Weights of a small GPT-style language model, trained from scratch on English Wikipedia.
Size: 14 layers, width 160, MLP 192 SwiGLU, vocabulary 512, 3.75M parameters.
Architecture: RMSNorm before each block, rotary positions.
Training: a variant of Adam for these matrices, 128M tokens, 7789 steps.
MLP neurons of a small language model. Each row is named by its layer, matrix (gate and up: input weights) and neuron, and shows model dimensions 48-143. Each number is 500 + 40 x the weight over its row's rms, rounded and kept within 0 to 999. Numbers have three digits each. A neuron's up and down rows have the sign that makes its largest values positive.
After each neuron's rows, "fires on" lists the tokens most often at its 100 highest values on Wikipedia text that the model never trained on.

L3.gate184:464507444511535407488451439427472474503501505447511504502552499535506466505445526623482465479502511419498513523467500488563556489524477594481485434483480482524488490496505551548524534494467471499486518545615466575610482532498520501457484490472477534466459529528491479516573528466500461498
L3.up184:492439503465556471465455474472445457591500421495465494513425557501484485530497481517514543481465506503482525485503420527567479572519522466464555553523460476462513523481444531479508456418491498521501461499494502524552494406496477543449471526496620552487472602512563421479549469506437549494
fires on: "ing ", "d ", "st ", "l "

L4.gate28:474539482527524576486476519503457527496459510560498539392528533472516464570521547506534538468446536553528460453517493569516502497541507493526506437495465501456488547542559445492554550570540509453474473565530496416458433498468466523519539505433520477475460513477513463486522552419543487467
L4.up28:499562518468507575557450538473454510528488579563534550442479514466515446553510489510503487523507542535494494410513590481473454487552489530495442445481509491541473540495520456422539538584458496470503426520569491455472461437533458493545546532463488490499487530467474527529517621443512491504
fires on: "n ", ", ", "and ", "in ", "7 ", "8 "

L5.gate88:445567509504538538486432554502447459547503504540508487524447494511528442490469528546500522523491562518502528527427560419531557529571524553472424508511519517571466539535490458522438473476514486485514528473533475503496514516528443450511447494503483429525556538557517483506457537507539445534
L5.up88:469544462498500497566497483451474488525588497481463468473582409483478431468522593505495476536546473474471540477489420426538483512515466526550475561514486478568570477533469561464483443502460443577551499497490467514511472549455461504544510487437555467522428508569494435518548477486426498501
fires on: "A ", "am ", "in ", "at ", "a ", "al "

L8.gate53:532493448538521506437518508477536478508467456495494487463481555477553598485522482519434547522495538534483491419516558489455497497445539474501589511570532440524454541488549576483545452505464475545505521501449481515490501458505531569475431452463526485405524525528482440501510508506519571494
L8.up53:544474486454485581502509462510443541475511530518502473559532482499550516570486501479534529500507533499536493515515515466464515485496488571492520582508492519513513455497446475459534518536474479456416546433482508483416454581456531575437644576566548454519511518448510500433421554476492563513
fires on: ", ", "s ", "2 ", ") ", "5 ", "3 "

L6.gate91:575485521494469461529500462458552539473501506470508494517582489542455519509485480538509510498455542480531408460504490597510484500465465514530570460503449442511456456490496543453518501482491437546473490556556438461591488537571464549433553450521494526462456502451536472564553554547477494582
L6.up91:522479523507507446534468461423523538472529559496544495519560510508444498490499481505491531471452503509490448476512526545503444497448436533494556495451513480532447483501544504424531451492428410549482462482549427494600493512551465548443560455526544468459491510446510453551463512535475477541
fires on: "=", "h ", ", ", "l ", "d ", "ar "

L4.gate11:544529497507488481491473507496543539458523531468472500483500527507514566414508422500503508453523534494475497531485504517418485522454532469492610471478525492427491409480513527536557509583527492454440518486511413491522538558502631463473540465500458401520475470555481489457542523556517545539
L4.up11:547433474535486584504465476438488495507475500457492449443549453430498551479522443546484499524514514490473532474500550491438507360468494548515468521505443573498534527525447430435518538524483438486462500537562515542434509530446422505486473536515547490492504502531462508511507484540492510536
fires on: ", "

L3.gate107:522518517387493552456468511464472491592464578527499473503535474514488522462453513606540468546516454541486464515529479469420542495482502442506504535446483532509446538515563514483502451583490559482511503480454443463512498584460563506494518498516511531519515506529416541480496546491478503468
L3.up107:551510514485547543450420498487516471462459363517486510491579471512531507469528509571491526560523552436479415526488437513656460456508506463494492491461438531493480477493460458457479472442488463475498522505405504460527508469554521512442514559543621514514488579510549468499468463494466490555
fires on: "he ", "d ", "ation ", "i ", ") ", "ed "

L8.gate15:498436448507452463449561462549510533494474455527510495432563488449563559475513467463566504506457512517503411473505448540510548510470532499503602440547456463438495488545474530452540507493507517466488516461534411454540483501506523510524516456494493444476540518507524527465460464513515578465
L8.up15:532473492542463473483463451454550566451525449538460537506532474436560563533530437486518526505500502508499445521561534496451471493442537563500528498527536483482553540503484475463576441530495488514516522452523441491527544504430549452519542502541495503433527492534513502428445525513548538464
fires on: ", "

L5.gate101:492498434539551514528514511516481546433497509501435520511514494472563550491466582525524505436505570515540423555487485496493528498473435529424482555512526505519559526433514567580581525466532483476492527456499482357434469541511525477469471504535478432469514512569537529512490500480542476588
L5.up101:484497537511541505471480508477413547468446464507427518475479558527493528506477453491478516477560512506487521506420525451450546501618432565531477468487469474543479512467472508504498445480554496503527438475533513451493399478487414489527433495552516489504459507565498483481517519469503348545
fires on: "and ", ") ", ", ", "ere ", "all "

L5.gate102:468429478478471441460597547434487495497479461492501504541461514457515496494501616471462498436417476571545575545478490530494510517524493492555512516501523519498545539520499433615479495500500491490472507476555519495504508537540481478452509483499470416492547507451557586476475506478472469425
L5.up102:524479506498448464545586489535502524476485374476471541522490460483534490480450525474466529508474499514449493430487574447539456544516502522549430493429461526513548507544504500550476575481487485448556421465471524416553544554509467524533480483531449483547543456477503465591437499555439481536
fires on: "st ", "d ", "8 ", "9 ", "7 ", "th "

L4.gate81:509534448537525491534495521406558496475528455481514513498472539562570554484472464516459468468465521518472489557530518544472535493492482569463522464510518486485526467473586440478571544528536449507444519528546432532469467617444526530513557445433435486468448477568484522504537514553578483542
L4.up81:529438473504460491474537514508556517549440523509496561441568425426503506464525369517548488542461527522453515472566494461503398488453513507469532547505475570489448468504519517562533469509477505516440553470516499509433542518438649513542477558581524520511598532502471485473450497483474579479
fires on: ", ", "5 ", "4 "

L4.gate160:524448451511495477487567481457599538511467500422527480505543492422603513518505539474527486506499573514514528564517538472505501455537516507518496483467518547423571484456484456608491510500507472450445537467539521497505576525478537536464521524560492516530548460491501575510464520537453488502
L4.up160:536513480475569531500480496541530524492487532531450485509527526601514550452519536429510526543491397430528497536469503508504548547505512477469494515578531489538460542551521459435489439486457491487460478517551498431485538578473509496493433494460435546477470493545481409524558503508403501555
fires on: " "

L6.gate126:477511499398520547513531489504487509464505474565500540519483503562509504482498477454498527496381399423577518540523494483486464523515501545512611521592490439516461475516535491452474505477476509436471498495528440485484482474513499473469536561565469507492476497510451453565466463514535538518
L6.up126:490422469512484492494515468524581490448481558573539478518501546550514457497502473470565482538466459476518480548509485460546463420512490449446531545525485542487520424465509535487508451486446468532521525516579476568399453418471541503421473492533477456490554512488483537496461508505489496452
fires on: " ", "d", "ad", "ag"

L3.gate26:478490494429514521526472481496538509371529512464516542479350481479512479550525503588396501471506506620530547507504608502561533497544513556483478466480513506510509533495484478514515497557502480488441518483480515534504497542544498538531518494515527483505519482522537501485505521498503509523
L3.up26:520502494573456509510554485487373549494485524510476471498445466463498490492544491562535506492498523412531495508491373474297522507475513493516508488489491506528492498523501508502495485420506498493490496517509473521531486646516512522501503485509535513504537440496560552495496514517484492506
fires on: "am ", "al ", "6 ", "8 ", "ly "

L5.gate173:490547434518500448423566501499565522540502464465473482536430479500499494474506505476482433526464426542487511601487542518458576477564551517500452506464536528470530501582530466542437454492422457469451504494509501524527538549518571495406547493537459528516548452523467620519467486496487506460
L5.up173:506568565621500485433504510449521494484531439482518487501499515529456479516513448544567493464518550543472451564496452540527506417494550493510494536502530551461476471467498469476489456535558489520521586532492512459545534522527510437477542511538556535479500553489543439479521547383518492508
fires on: "d ", "0 ", " ", "ed ", "1 ", "–"

L7.gate10:562449507495525508475504515448489558498538534412430518504546496493498444506507480540416522496554484514510543524535429541579522461527516474429466576509386543459510506473556473466569479464553480510497522491434500552479451542566497511452568451495547439521507552558522489553494484505502544543
L7.up10:592459579500535516485425480526491448493466526489477494427475480503476438458476525537486542540580533501536539512544480465508495533577509459525531566452440540509478510468499506496482462431529536537470482489414560509579590453454487522409536501496483549521373547478525515466519498542466492569
fires on: "it ", "ation ", "he ", "al ", "m "

L8.gate41:568539499552544419501446520528548520487576427497549491531511516455507565480519446526517461457515549506520522510505477451426559457485422487527531582515481503417492490428567563537555548466476522480501530536531475512435549528480514506525515571487474466484554556463475438468475516549469537510
L8.up41:517490498475543500497474569562433464440500465511512520495517536548499542454480571482466479519526537516491546436477478479443495463529523480496456452552450523550591509466539473577473497511484468557470438455507503489434489518573523502534560536523472543435472514535504570467415486407551466500
fires on: "y ", "en ", " ", "o ", "ly "

L5.gate129:532479506547456467502531492488529517467503442469511514570466471438562528466518405474473449487434510481506550514545494511446490453487520528513489500512484494418493479520501459554498556516511437496514545532486470483429540485536464575465484456508495524494520490407519501567428470527552528485
L5.up129:522523424518483504480475495559493553502464526571468524550484535501495483454511552478522562553563638505493525424499455455496472479504453498554518468517455578508502457440518519467503543494451579451502462480597505465478531470469510581543473462505543533513506478464421500504485452473566450502
fires on: " ", "e ", "y ", ") ", "8 "

L6.gate61:504507428457569565510502507550444458462463567548434480441546488543483473533474521517460519473504541543528496519451482512513497477527569496567524518517492546482537513492505444458486490500483467423505471530467513397569495517549458478486519585489471512492487446507536398469490479425486495512
L6.up61:551514486457504511563475513465442515466534527490492553498580540547478500523496441526440526512506479554505596493537520483491534468457541483527516437516443515509505464494495446446561492561481447445418464504542480492499462568500488549576487544511503429416494488453506396482505552492545551496
fires on: ", ", "ation "

L6.gate185:474490531561501496486488517512513555451444490542465490490496577398509503478486461484469517465431513548514484464494467544553538498561502514445482435520454501420477478481482492549521476478616498523451542458516488511425546478530423462524453490536546561483531515461521473448547424500557423587
L6.up185:481509434518480540526517506474494527492555491499447526520516495522538525500524456516433546530493578557471501519580505534490533534389569513454572502573518418504497465414542518503554551509470552533387461489463492519506518518485521508521451488455540521493480461471536486468539480594582562487
fires on: ", ", ") ", " ", "9 ", "7 "

L3.gate154:448445477519516454503487578543559523511457490458508520524505454474532477484503558497469436570497529510521512566492481496511539468567469527503421536458550498472511547515483499588451492450552498514463556547520457515483584523551439513484424513594544505498552511502562569564495511549532412528
L3.up154:471514456495531534528483468530457524485465501488448524536542599573563510471523492491468550438504550470494552538480496490533477529485551477490509464524415444564492481518488552487456486507477558516448442507506499488505574467557524514523419447483496626527468446481454447491495411514509488518
fires on: " ", "\n\n"

L7.gate104:446517435454468452474513501469510434506500463504468477520450479497509613436500586484508481476471510506545520597463525506468498500598460571538466512508511486472497539489483512559519520473512554467498489472521506522493552472491581388537477556563496459444559454549486554534411432517524528452
L7.up104:493494487488439512499533559524452543541459442504502467472478512474518489522520538511508535506481480443601510496486554535524384493440448483529528543498535520493467547509466500487444465456488490539515509426483522406549483522565502449499486528482490519596539464525430559552487463476532445464
fires on: "8 ", "7 ", "6 ", "T", "9 ", "3 "

L7.gate151:504501466515415434450499507473512569497540382496467561456495492444509475518443481511491512555464482501493481484475552497424478475477456484558539488490544511477540534547627595557423499517513498589476529454571424514540548511489522496570538469454516430487482538517525461524505457527639456458
L7.up151:520496372462526537522466424429514466484458502492525529526470445537461521519518474526540500489540537519502516586472515551425579460470481496496488442524464466450555522541533458432499442537561431475433462569536507540502512476513507492556522494503501458514477457537470499513471510476575454496
fires on: "H", "ew ", "r", ", "

L4.gate22:541483405506511561525494453520515495488504562498518508565539504446576518470505503544476527463524501509587474539525520526505522449498441462409487534471527481508573485459533537535534504500557485483369564494493442467491482563495536442439538550513426460446503515527504522502490522462568539532
L4.up22:497444410539472537560489502504540478512514498467506498488535432442526529538482508527535578425476521539564426509507491474501530416481474434443529542513496504529513532513490545530573522526501492480451580475483435502464503564492495438446535593485441513478485539566528520481479486429544561549
fires on: ", "

L4.gate12:387518475470507508535486494506523501559526516488588461466545428537551509456537550507468475547517512497557514538441489541659491505471484538477448483499610469531544525526524506472501492558497469508490505454460549395529537557559537471506507498526424535459521562547483421476558464478519483533
L4.up12:522480524544518502508490497531484540659475498457517492482565472493532517524503446468478512498524454504530463496445409524450477520545477533491549515500642463545567447541461553531515457549517463522469457488409554483503483503523521508550497466498497520556513510542520475573539426513497513519
fires on: " ", ") ", "in ", "e ", "en ", "a "

L8.gate36:503518526530517527407450448491430470586476446486473470484428459469569481491506490536483491471495447546548485466434483442429543501434498514448500524518530454464461511540446461505530456484495427508527583429486459496513529514494473453543437499499457419529518528544501482484542517513506495590
L8.up36:506506557463484473491570503531467515467482365488501536445448511541583504425578514458564553490537511542452493517506468470547421467489522502504432509471470490511472540514463531422503551514488505526421543480498491447489434544513521478571483490584523467459469533513508418442457512499425563518
fires on: "a ", "A "

L6.gate190:438518488491591553543478483559473494482382492553469562483435478514520551518494548525572578487486511526544564501466445494497550501553522539525573544520488435512465481450502494498533504496570533429508465547547443458484479522439468493516487572557447505458481514488527499470430513474524489493
L6.up190:445542565540518529555495584535516501504527414491442447466427528484439518477476439507477542451554517413512544490495582504524544470465562532470531517521505439568501505393462474495539474497504482457489443482521530457535459497522459482520489498513451461537548482543471451494585564447552423442
fires on: ", "